config = dict(
    n_layer=14,
    activation='squared_relu',
    positions='rope',
    attn_scale=0.125,
    parallel_block=False,
    init_std_o=0.0426,
    beta1=0.9,
    final_lr_fraction=0.0,
    train_tokens=886600000,
)
MLP neurons of a small language model. Each row is named by its layer, matrix (up: input weights; down: output weights) and neuron, and shows model dimensions 0-127. Each number is 200 + 30 x the weight over its row's rms, rounded and kept within 0 to 999.
Before each neuron's rows, "fires on" lists the tokens most often at its 100 highest values on Wikipedia text that the model never trained on; "raises" lists the tokens whose logits its output raises most directly, leaving later layers aside.

fires on: " that", ",", " is"
raises: " if", " something", " it", " because", " someone"
L7.up591,169,192,214,146,182,185,239,179,209,215,218,206,217,219,168,179,215,256,185,150,171,220,141,173,196,156,194,148,166,214,179,233,223,150,198,197,174,187,173,228,232,239,212,226,215,191,167,227,270,200,209,197,200,206,231,174,193,216,217,158,205,154,242,188,196,192,206,162,170,187,178,222,232,231,232,191,173,212,286,182,247,236,248,196,155,184,203,219,206,182,165,194,213,234,227,188,230,199,182,175,208,215,196,214,191,290,198,211,262,213,197,224,136,182,157,148,164,188,184,167,202,220,252,190,110,164,179,204
L7.down591,163,174,190,226,227,180,222,226,183,210,180,240,164,203,200,211,168,209,247,211,225,223,236,221,178,215,246,192,176,248,165,235,187,187,198,202,184,230,177,231,189,214,155,135,194,266,159,222,161,199,172,160,213,258,222,219,158,160,219,197,215,166,226,200,175,187,249,214,158,195,219,214,218,196,193,203,202,211,238,210,154,198,164,241,179,211,216,231,252,143,191,128,215,219,164,214,174,240,207,237,235,199,191,163,215,183,147,183,202,203,202,297,172,236,196,207,205,222,217,209,234,182,198,157,222,171,169,191

fires on: ".", " United", "s", "'", "-"
raises: "\").", "\",", "\".", "\")", ".\""
L3.up812,209,165,226,167,237,210,172,201,224,247,186,233,244,238,173,177,202,223,226,262,163,260,171,198,201,159,202,194,213,127,183,209,193,195,248,255,180,224,189,182,205,158,233,209,228,148,154,226,203,202,200,180,178,208,222,190,216,191,208,181,146,133,162,232,157,201,168,123,216,232,264,225,213,192,158,192,196,186,181,218,209,235,237,174,227,172,168,162,170,252,151,163,180,146,263,206,197,225,159,233,219,215,172,222,193,193,241,172,180,156,239,165,211,219,256,199,238,136,201,168,186,143,182,223,207,210,221,179
L3.down812,162,202,150,249,207,174,191,199,190,115,180,241,239,173,218,196,194,248,208,247,156,166,200,194,226,148,208,184,144,217,206,216,187,201,224,191,176,219,165,182,218,134,195,173,234,217,163,201,183,247,183,247,202,197,194,234,178,165,201,227,185,202,189,216,185,235,233,203,260,176,135,180,222,182,189,187,193,182,183,282,184,236,197,204,167,225,220,159,246,205,179,228,162,186,181,199,128,198,198,194,203,222,212,173,161,258,240,187,153,193,217,160,187,159,253,225,229,151,203,175,232,190,176,181,212,178,157,209

fires on: "-", "s", "nd", "th", "rill"
raises: "r", "red", "rie", "ra", "ri"
L2.up212,209,177,158,188,217,224,197,227,207,200,188,182,199,168,253,255,214,252,175,174,175,232,179,206,190,210,177,207,210,186,228,182,202,218,208,206,185,238,213,167,258,217,199,186,192,138,161,220,210,183,205,174,151,200,170,179,185,183,212,173,152,224,193,190,229,194,195,213,204,198,242,248,239,186,212,206,180,187,244,162,224,207,255,210,160,234,199,201,191,219,217,172,190,183,246,191,223,210,187,167,181,220,156,186,166,204,267,202,226,178,234,197,233,236,162,207,198,154,164,169,185,198,190,215,186,174,169,243
L2.down212,222,226,189,243,188,181,179,234,221,221,196,221,187,184,157,219,160,210,219,217,173,223,160,200,210,153,178,212,225,151,204,205,179,185,240,227,214,220,251,185,170,219,195,191,226,188,159,247,157,179,229,216,186,174,182,229,235,247,195,196,157,172,192,244,161,171,232,205,171,129,245,202,211,217,201,221,185,225,168,194,180,272,164,183,249,187,223,233,233,197,198,152,166,234,182,212,192,244,179,189,171,204,214,188,217,159,221,225,216,183,188,207,186,199,204,213,192,187,223,222,226,135,198,199,200,226,183,203

fires on: " and", " by", " in"
raises: " serving", " adding", " making", " creating", " claiming"
L7.up555,213,198,193,189,200,234,221,218,210,220,262,221,157,205,202,157,196,164,233,247,189,218,146,245,187,198,253,152,177,216,180,233,194,167,193,201,187,177,204,221,213,229,211,181,211,139,194,197,216,136,216,213,216,159,205,195,169,220,192,215,197,155,211,179,203,223,175,183,191,157,258,205,176,247,167,164,214,201,186,187,184,195,224,185,166,163,241,139,246,212,183,217,169,244,200,212,231,223,172,74,262,199,191,243,203,196,207,208,222,204,201,179,201,245,190,171,202,177,182,207,219,184,191,147,157,213,122,187
L7.down555,183,165,158,194,228,161,176,185,201,203,162,198,199,150,213,188,245,118,208,223,229,202,202,174,176,197,131,203,251,193,213,186,191,229,166,159,211,161,166,219,220,169,181,219,158,207,228,208,257,216,234,172,239,188,150,194,249,212,224,307,221,160,183,229,176,206,257,195,220,144,223,171,190,177,166,239,170,233,222,181,128,180,238,241,176,193,173,220,222,208,240,181,174,227,219,250,165,206,197,161,165,160,176,166,185,196,216,193,188,201,223,189,184,201,189,213,175,166,245,278,195,222,202,160,194,283,188,204

fires on: " \"", ",", "—", " (", " “", " '"
raises: "but", "so", "she", "if", "playing"
L10.up614,189,255,198,218,225,202,199,234,197,156,226,217,195,233,193,211,206,197,160,202,170,264,209,181,177,162,236,207,236,213,178,175,144,257,176,232,178,222,205,232,209,221,225,186,210,252,135,189,183,157,183,243,176,189,240,160,225,192,189,246,202,177,220,161,178,172,233,154,208,242,216,175,264,261,177,269,197,235,201,228,209,222,226,206,211,184,122,150,235,202,170,184,206,180,184,247,209,261,165,164,171,230,210,178,234,222,234,223,228,240,228,184,196,256,139,179,241,172,254,228,188,140,185,173,236,217,192,195
L10.down614,214,193,194,171,183,170,191,169,210,187,216,166,207,234,198,218,183,209,176,230,207,251,144,195,216,203,182,219,203,235,196,150,215,211,218,162,255,225,203,247,253,194,229,219,189,246,238,165,200,247,194,215,194,246,163,133,203,164,206,159,196,168,176,208,138,213,156,176,157,212,195,225,183,199,193,274,171,282,192,203,199,192,187,238,156,175,247,225,179,180,166,204,215,195,191,158,220,214,220,225,208,193,208,237,185,186,123,162,291,196,211,219,226,137,207,202,215,146,187,157,191,197,216,232,203,207,202,199

fires on: " it", " It", " that", " is", "s", " was"
raises: "'", "’", "y", " lot", "ye"
L10.up485,153,241,195,174,191,174,193,209,205,163,286,217,253,195,153,197,220,162,178,214,151,248,178,223,173,223,240,197,170,165,201,228,225,214,242,229,179,187,174,226,266,193,205,169,226,208,205,178,206,171,207,261,228,189,240,139,198,212,190,190,276,212,209,180,155,177,232,171,184,198,214,165,288,182,226,248,180,183,203,197,243,197,257,187,185,214,247,209,224,201,218,222,173,222,214,180,205,164,174,182,180,267,232,204,202,256,166,209,217,183,179,216,191,233,190,214,186,170,231,180,179,207,212,218,193,181,191,186
L10.down485,211,225,215,202,237,255,205,207,207,210,145,208,219,174,181,227,165,194,192,165,202,151,203,208,162,239,245,170,210,232,166,183,216,217,161,204,201,238,239,203,151,109,160,175,202,212,212,239,196,230,204,229,213,206,189,134,145,196,185,219,236,215,213,212,159,202,191,209,145,186,262,183,191,184,199,151,216,235,253,170,252,235,202,205,240,183,217,191,131,182,159,209,218,218,215,205,232,205,251,212,231,222,257,198,186,196,237,206,204,150,226,196,166,227,169,227,247,172,162,226,201,207,149,221,216,147,207,171

fires on: "F", "th", "D", "st", "f", " is"
raises: "est", "it", "og", "ir", "ay"
L7.up1017,180,250,240,172,207,161,211,233,180,163,189,151,224,233,206,202,200,172,155,175,148,190,145,136,249,177,183,183,179,177,188,239,261,198,196,234,219,235,194,184,207,194,226,126,226,178,190,226,167,174,230,167,126,210,229,218,206,215,220,171,261,169,204,181,212,121,216,187,219,223,298,182,253,225,182,165,234,189,256,205,183,191,194,199,199,193,178,247,230,247,155,189,195,163,183,216,167,198,197,158,205,204,235,236,230,168,207,175,208,174,193,179,254,181,200,188,187,237,158,181,198,179,208,272,191,205,181,184
L7.down1017,200,241,192,219,201,199,239,250,176,207,210,167,282,183,164,172,226,271,253,228,131,223,242,170,201,230,195,235,173,132,194,191,186,194,212,230,214,170,285,207,219,206,213,173,199,198,209,226,199,196,193,201,209,220,185,154,183,186,218,158,149,176,192,160,212,202,222,201,189,160,169,226,154,215,209,223,219,283,176,193,209,156,218,209,233,165,230,228,248,213,164,207,212,176,217,203,191,194,203,215,234,194,219,203,160,219,195,196,227,176,240,196,181,251,303,235,205,196,234,232,216,183,232,221,174,198,240,135

fires on: ",", "n", "L", " L", " d", " Lind"
raises: "'", "’", "mile", "lou", "one"
L7.up178,262,209,223,200,178,195,185,221,158,207,195,217,196,197,214,251,186,217,178,155,187,279,197,171,249,186,220,184,234,106,176,170,168,165,205,174,180,190,179,265,200,171,228,176,240,148,248,183,172,141,216,185,193,250,216,177,251,273,245,169,198,187,197,167,228,204,164,195,153,252,220,180,217,232,190,216,192,216,139,168,226,183,164,210,214,177,184,203,194,194,167,165,261,193,219,244,207,260,217,198,214,221,184,183,211,221,272,144,239,224,253,182,216,231,197,250,202,174,203,216,171,183,185,136,175,217,135,176
L7.down178,244,196,191,139,165,239,171,144,184,244,207,245,226,211,173,194,206,202,182,205,168,161,221,198,202,212,228,218,268,223,197,244,178,176,227,182,175,223,215,196,209,188,232,273,275,250,208,226,218,210,166,166,219,153,213,175,194,279,228,201,223,249,204,147,205,179,177,193,210,205,206,227,220,152,196,158,198,176,166,251,181,177,162,188,228,213,258,243,238,142,212,203,199,154,250,231,175,187,238,272,197,183,224,216,179,196,214,218,189,168,197,251,198,172,174,211,209,166,164,179,193,157,200,171,203,209,207,244

fires on: "s", "t", "Z", "z", "us"
raises: "ities", "itude", "ity", "ions", "ier"
L4.up12,228,179,199,233,183,233,191,243,189,211,156,194,201,221,209,250,210,189,139,198,213,242,215,216,201,233,220,212,224,208,182,206,194,200,189,202,180,208,212,174,225,178,180,204,223,145,195,172,186,166,175,222,224,207,192,199,213,224,236,255,180,265,228,155,207,197,198,264,220,192,220,235,193,175,233,163,162,156,209,228,217,210,209,225,177,191,236,225,170,198,168,242,223,113,206,216,217,213,191,263,173,243,223,223,207,178,185,164,151,177,215,197,189,283,193,253,212,167,183,159,190,214,175,173,136,199,179,167
L4.down12,147,229,240,192,213,180,195,192,228,154,270,265,159,223,241,246,217,258,270,171,201,204,168,177,196,153,188,142,219,160,223,212,193,127,217,189,206,177,226,196,149,148,192,201,227,179,197,172,175,236,224,173,205,182,219,202,230,143,166,167,175,177,176,220,234,162,189,198,158,213,137,240,181,168,193,209,255,217,173,238,231,147,238,235,127,274,194,181,191,193,212,236,169,220,189,231,207,238,189,128,198,199,165,212,246,169,179,178,175,166,198,206,204,167,176,195,255,269,190,221,206,252,245,250,196,230,169,255

fires on: " in", " of", " until", " since", " from", " for"
raises: " 2022.", " 2018.", " 2004.", " 2016.", " 2002."
L9.up589,221,204,218,197,226,213,169,209,214,218,280,184,196,204,166,213,191,196,181,219,156,230,179,217,219,146,261,223,167,211,280,158,178,209,215,192,249,201,209,213,231,228,200,258,211,189,248,215,222,139,198,183,214,179,178,186,269,137,271,254,225,171,269,224,184,166,159,191,153,155,168,203,211,168,225,204,196,213,231,231,222,212,218,148,207,220,179,191,268,186,185,244,247,208,199,198,230,184,187,207,209,239,190,242,170,184,204,139,211,215,196,158,209,180,222,161,229,237,226,198,181,200,223,164,191,194,170,202
L9.down589,199,201,205,138,214,225,201,198,244,204,170,179,201,209,178,164,216,221,149,202,226,217,142,205,197,188,223,210,215,177,213,169,133,194,270,175,220,168,147,172,199,196,203,197,213,168,271,188,228,181,243,236,185,208,165,224,167,197,219,177,258,168,180,199,177,204,225,202,181,217,241,190,184,189,156,201,218,195,260,171,174,167,253,192,225,236,189,166,192,211,189,193,134,260,166,172,185,199,263,183,176,161,234,167,177,184,246,223,231,198,148,202,227,184,189,201,149,168,208,190,189,271,175,202,161,187,197,164

fires on: ",", " was", " is", " were"
raises: " built", " born", " constructed", " named", " issued"
L9.up132,171,272,207,235,193,201,215,215,189,222,270,148,218,145,232,142,181,220,201,189,180,212,168,192,200,231,287,176,166,194,176,199,181,171,218,151,161,187,189,205,205,123,222,170,227,201,200,204,168,197,216,226,196,154,254,214,165,197,210,231,247,224,244,189,215,135,195,214,199,166,186,237,223,166,235,188,246,168,164,243,210,215,225,175,236,194,176,183,223,216,141,184,208,221,189,212,163,253,217,229,212,207,232,203,227,187,169,234,191,206,153,137,196,153,175,208,251,230,199,215,121,197,178,161,190,188,151,215
L9.down132,218,169,214,202,190,231,200,177,204,153,165,210,230,263,126,209,211,209,147,236,213,233,172,179,178,160,162,238,217,150,167,122,190,181,222,180,192,239,175,184,169,191,110,186,170,230,219,193,207,226,234,212,193,222,207,245,151,171,213,162,223,219,158,172,213,215,169,161,212,214,177,143,218,221,197,151,173,216,186,230,268,219,202,200,203,188,178,173,185,144,169,141,169,196,225,222,173,208,220,199,183,172,183,200,215,219,203,224,179,210,164,168,196,210,170,155,185,227,230,235,187,236,207,197,203,185,227,183

fires on: "-", ".", " of"
raises: "ship", "ing", "ions", "ja", "ed"
L4.up808,199,186,240,163,201,226,218,225,213,194,226,203,197,215,216,228,197,249,179,188,185,263,245,169,152,184,157,230,204,179,183,184,209,146,177,224,164,223,148,239,168,203,170,215,187,142,207,284,168,178,148,186,191,264,221,221,121,184,219,189,198,177,173,194,165,211,224,245,183,122,241,265,213,202,196,196,218,186,214,153,232,183,243,207,195,268,172,237,203,225,138,213,243,208,217,190,214,238,165,209,193,212,151,198,194,240,183,207,190,234,236,149,230,201,192,198,190,204,176,200,182,205,219,229,182,201,201,246
L4.down808,181,181,169,220,180,200,230,201,240,259,265,203,158,196,213,202,227,211,203,187,169,236,208,214,212,218,164,162,166,232,191,152,171,178,179,205,237,257,251,245,160,254,217,199,205,165,169,190,211,137,206,183,228,194,175,239,182,225,179,244,190,195,176,213,238,175,210,202,205,235,217,209,188,213,187,193,256,233,190,163,174,141,192,179,230,172,122,244,156,240,211,283,258,196,196,186,167,193,227,251,152,250,227,273,216,227,234,148,220,186,252,211,146,231,197,196,226,213,197,194,207,187,251,174,224,218,226,235

fires on: "-", ".", "s", "our"
raises: "i", "a", "00", "is", "led"
L3.up811,175,164,204,218,208,177,151,208,242,212,189,185,212,151,220,218,197,254,176,196,180,236,221,181,232,197,192,199,199,214,235,233,166,188,159,176,182,204,248,183,150,155,238,163,267,141,173,191,229,150,217,247,186,235,143,209,179,171,179,149,161,204,206,192,185,201,256,231,205,220,259,220,208,188,193,195,194,127,228,168,196,181,265,191,226,235,204,247,175,216,191,186,137,208,246,119,193,185,169,163,246,254,207,175,206,197,197,214,209,239,190,196,218,195,202,198,227,246,192,232,216,220,208,245,174,223,180,156
L3.down811,190,273,214,208,210,214,191,139,249,192,189,183,181,167,205,186,185,252,238,123,210,218,162,194,164,167,170,214,187,187,199,204,191,215,172,241,203,175,250,184,173,233,197,178,150,206,252,204,186,167,240,203,174,203,195,200,197,222,177,212,199,208,199,215,213,224,158,141,182,218,189,179,171,230,188,221,181,218,137,181,157,223,220,235,169,149,174,270,187,188,224,194,221,228,155,200,158,210,166,246,197,170,171,195,246,231,233,249,254,154,255,179,181,152,189,212,251,168,230,209,200,235,213,200,188,192,139,176

fires on: ","
raises: " being", " having", " making", " forming", " serving"
L7.up956,232,249,210,154,227,146,222,205,195,216,211,190,197,194,177,240,152,240,216,165,130,236,229,167,213,194,237,169,194,234,215,201,222,155,195,188,214,216,214,219,168,183,216,194,189,210,213,179,211,167,184,155,171,210,213,199,193,174,262,196,217,187,228,164,141,242,192,239,128,209,241,258,187,208,183,220,226,204,222,199,236,211,202,193,159,201,205,150,229,214,169,193,238,205,163,248,267,216,185,237,206,186,187,174,232,241,195,265,192,138,220,168,203,184,189,146,247,167,182,213,187,186,255,222,227,244,193,237
L7.down956,199,141,164,195,256,219,225,173,179,208,192,188,233,229,170,192,229,199,195,188,239,190,156,223,146,233,197,209,213,186,131,153,176,192,213,191,186,256,176,134,233,213,153,242,194,193,182,193,224,226,184,177,216,163,144,172,189,242,209,210,162,235,181,243,195,206,224,211,171,162,218,153,165,201,175,248,189,184,217,193,202,159,259,192,231,162,221,177,203,169,247,148,233,255,201,217,187,206,217,172,230,222,206,236,179,184,217,150,204,173,223,196,200,173,211,178,286,195,252,251,207,199,196,133,204,195,197,148

fires on: ",", " 3,", " 7,", " 4,"
raises: "700", "200", "48", "69", "54"
L10.up616,225,282,209,186,201,170,203,163,202,175,207,163,211,136,200,180,156,243,206,168,136,212,233,189,238,177,231,172,219,191,180,181,161,175,190,271,211,202,220,248,226,215,222,189,220,232,205,258,206,186,217,171,231,198,187,178,213,204,210,205,256,148,187,177,184,169,154,213,223,218,233,213,216,192,235,221,235,185,196,234,176,219,199,174,158,182,225,181,207,214,190,235,210,165,231,209,204,192,155,216,214,180,187,255,232,217,156,203,178,228,142,185,194,235,205,218,216,199,229,162,183,235,195,177,209,231,201,191
L10.down616,177,157,231,212,249,197,184,200,178,151,265,197,219,227,175,243,146,184,180,210,188,237,197,206,184,197,208,207,233,158,170,141,232,221,229,182,175,201,154,177,206,226,215,189,223,289,216,199,171,210,205,162,221,192,201,195,238,211,173,184,332,184,172,206,151,204,232,198,169,185,201,199,202,161,229,239,193,214,224,160,208,161,205,234,156,192,197,233,139,204,199,188,149,222,180,210,219,197,249,220,227,223,211,200,181,163,225,244,193,211,213,195,192,219,190,214,216,209,236,178,211,181,202,210,202,174,202,183

fires on: "\n", " |", " three", " two", "rd"
raises: "-", " place", " seats", " space", " parties"
L9.up75,197,161,233,243,213,200,201,210,216,160,250,185,205,191,207,244,175,137,146,158,171,219,166,160,230,170,184,254,207,220,212,189,198,250,186,173,220,167,194,202,170,197,221,157,208,245,224,171,180,171,171,180,144,200,182,191,215,211,256,199,181,168,247,128,199,173,176,155,221,225,235,216,229,230,198,150,234,180,246,153,269,217,231,219,231,223,218,160,184,210,182,222,199,181,221,207,218,185,201,179,217,186,176,199,220,211,231,146,188,204,205,206,193,247,218,196,182,180,146,208,184,182,164,190,224,215,202,219
L9.down75,220,171,216,175,183,162,149,202,257,217,211,178,170,197,198,268,251,195,228,237,212,222,219,158,184,175,154,231,179,175,235,215,214,206,217,184,224,201,184,197,210,159,205,155,181,190,225,214,172,212,239,211,235,188,222,153,221,166,163,134,214,200,190,215,232,220,214,205,194,217,203,220,213,186,174,180,220,215,159,201,218,218,211,185,190,165,219,240,178,253,191,211,182,255,228,217,215,169,162,184,166,202,177,220,227,190,240,218,215,180,201,159,278,202,278,252,191,235,173,173,209,218,146,244,240,205,229,184

fires on: ".", " |"
raises: " This", " According", " These", " About", " However"
L7.up90,261,224,174,183,209,216,180,203,223,219,209,255,218,177,198,231,185,167,193,184,197,205,241,212,219,202,234,206,191,199,210,235,214,221,175,211,180,219,192,248,217,109,229,157,173,195,193,215,191,135,180,263,193,176,198,167,181,193,212,199,199,174,169,236,206,194,163,188,181,210,254,216,223,254,195,182,216,190,245,223,198,262,174,223,172,212,215,194,217,242,233,153,176,211,223,268,211,230,194,253,179,251,193,216,211,228,215,216,229,174,235,144,242,196,238,224,223,190,171,201,220,234,186,173,203,199,159,193
L7.down90,209,197,186,157,220,168,190,214,196,178,205,182,188,162,218,272,240,214,165,226,179,203,193,177,209,178,204,207,218,162,154,184,199,187,158,200,195,171,141,134,218,181,169,216,215,173,280,226,212,193,252,256,152,188,216,171,220,219,215,181,228,158,211,205,198,196,193,178,154,217,195,144,257,183,223,221,230,180,196,222,196,182,165,142,222,239,183,182,241,176,185,148,213,158,149,149,223,178,160,224,214,177,245,194,201,233,188,214,200,239,173,215,166,265,206,245,144,205,211,134,228,172,213,195,209,187,215,176

fires on: " \"", " '", " ("
raises: "the", "core", "from", "co", "a"
L10.up1238,217,210,215,214,163,229,206,212,201,187,213,201,256,212,199,169,199,207,210,176,221,178,182,200,196,173,209,201,206,211,193,207,144,210,174,210,177,208,215,254,142,171,226,213,211,169,169,235,176,173,193,206,172,242,271,156,213,174,183,221,173,212,249,168,207,220,201,173,169,254,211,235,211,218,226,217,223,212,227,133,181,207,240,195,259,212,189,200,242,265,187,217,221,208,240,215,249,189,173,171,187,179,202,197,206,176,165,217,250,208,132,135,207,233,202,194,203,217,229,229,169,131,179,175,147,198,178,157
L10.down1238,199,201,189,224,203,197,240,196,220,259,209,203,199,164,183,190,222,188,134,181,205,214,172,170,239,203,160,233,178,169,175,175,167,185,211,154,170,303,193,296,212,217,238,177,181,228,192,165,203,229,206,168,214,173,128,180,232,210,216,209,149,162,201,229,207,214,169,150,215,176,159,212,189,206,168,186,191,204,199,178,182,226,212,237,224,175,248,216,219,196,184,179,239,204,212,234,257,198,198,174,223,213,203,179,204,154,192,192,166,200,170,212,226,192,210,218,257,189,209,270,171,151,200,172,202,234,210,176

fires on: "-", " L", "L", "\n"
raises: "le", "en", "la", "les", "d"
L9.up556,192,157,242,200,201,183,222,224,201,230,211,167,214,165,227,198,198,200,217,239,182,219,246,188,209,232,178,188,196,172,181,251,171,218,196,238,191,203,166,184,246,193,276,199,229,209,213,229,192,190,180,197,172,178,209,173,239,227,217,212,191,193,241,198,213,148,214,142,170,206,197,174,201,234,258,204,274,142,258,210,198,174,209,178,186,167,180,224,238,199,186,200,229,199,252,225,173,251,144,175,177,278,237,195,216,224,194,153,195,163,181,190,147,204,192,215,212,146,178,265,158,182,272,151,169,248,196,183
L9.down556,219,155,222,192,233,250,247,174,234,218,215,221,227,220,251,150,185,263,203,251,226,176,141,150,212,230,180,213,212,151,229,216,232,166,179,191,225,216,187,152,177,153,192,218,173,154,214,145,242,188,252,253,165,180,204,179,182,240,181,244,165,212,206,212,212,160,247,217,191,197,217,181,195,183,208,228,222,205,185,215,165,216,183,229,228,207,219,224,239,125,196,130,203,255,207,208,247,153,202,211,190,187,213,217,235,196,212,207,191,206,227,231,167,188,302,230,230,167,185,218,204,214,206,158,172,170,249,192

fires on: ","
raises: " see", " they", " it", " she", " there"
L7.up27,184,232,230,198,203,148,200,253,225,208,183,197,232,108,173,211,178,131,223,215,156,266,180,196,196,245,208,135,176,206,188,202,216,172,185,189,201,174,163,222,142,198,212,217,208,187,229,176,157,229,212,209,206,195,207,202,247,158,238,174,214,195,207,151,167,167,193,253,206,183,225,231,221,189,214,194,206,223,204,174,240,210,228,174,223,134,211,143,253,182,133,204,179,184,221,213,204,239,227,106,200,197,204,209,254,191,198,205,254,200,173,158,220,200,203,224,191,186,149,213,165,171,287,174,208,167,133,197
L7.down27,220,182,152,199,147,199,186,216,219,173,202,256,152,191,215,205,202,198,216,237,161,177,187,235,182,182,272,194,204,240,141,199,194,162,175,154,165,198,174,191,158,186,112,192,242,266,215,186,167,203,210,176,179,180,273,240,213,186,192,125,175,154,221,165,146,221,192,161,178,229,161,200,240,214,196,179,139,184,168,190,214,251,185,229,180,182,201,222,187,215,177,163,247,164,212,222,187,136,133,218,201,167,212,165,193,192,208,193,213,229,171,260,237,211,216,194,230,246,169,140,201,198,221,205,233,193,214,213

fires on: ","
raises: "\".", ".\"", " beating", " behind", " ahead"
L9.up675,194,203,149,224,207,216,189,169,226,183,279,176,193,192,169,217,171,228,202,233,163,229,214,137,160,220,250,152,196,217,183,174,214,245,165,256,201,213,162,219,185,201,230,233,145,165,200,244,215,168,215,194,264,148,185,153,261,179,173,190,206,182,215,202,188,217,192,221,196,274,241,203,215,212,176,192,211,155,236,220,238,250,170,177,160,212,208,228,207,162,167,217,218,178,177,232,216,186,198,228,264,197,222,272,196,208,167,173,205,190,215,123,163,263,192,235,176,159,184,198,184,187,221,210,174,221,218,202
L9.down675,246,211,206,210,240,204,185,144,211,148,192,165,169,188,198,198,222,178,191,143,175,189,205,235,184,224,206,214,199,211,209,195,186,194,228,189,173,260,202,177,201,189,214,197,184,228,171,248,232,218,204,164,190,157,149,228,258,178,226,165,218,168,231,176,206,248,200,217,198,200,243,159,242,222,186,229,175,192,190,229,190,214,237,119,168,242,208,194,239,236,227,199,207,211,172,242,201,213,256,233,168,189,210,215,230,212,233,214,188,178,206,209,128,163,205,234,183,150,248,205,171,232,153,172,212,228,166,187

fires on: "s", "ver", "ers", "vis", "-"
raises: "land", "d", "den", "haven", "le"
L7.up150,199,157,210,188,195,157,170,228,170,261,164,189,187,198,228,225,212,251,190,202,128,189,230,161,192,210,158,181,181,200,221,164,188,165,216,221,208,226,196,196,182,201,220,172,293,162,232,189,208,181,216,207,208,193,236,205,250,183,254,223,261,233,238,195,208,177,213,148,199,186,213,272,199,205,222,157,144,169,232,180,236,177,182,185,208,263,186,244,218,238,215,228,180,222,199,210,181,202,153,205,175,207,161,218,243,241,231,260,252,98,180,222,204,229,197,194,230,189,230,199,192,203,221,216,182,258,164,253
L7.down150,226,181,190,204,239,203,168,242,203,220,167,237,197,213,202,234,205,204,262,170,205,241,212,199,213,263,187,200,216,165,186,152,154,182,199,233,203,216,233,210,205,194,185,205,228,153,202,212,230,219,148,212,206,200,154,186,228,244,183,185,139,118,227,231,231,161,224,238,221,165,193,200,135,219,144,167,194,227,195,219,235,234,211,190,257,141,202,268,185,199,201,155,182,197,212,220,190,144,178,153,180,245,220,205,179,192,244,228,230,202,220,269,235,161,188,156,266,226,155,188,179,173,215,235,208,174,211,214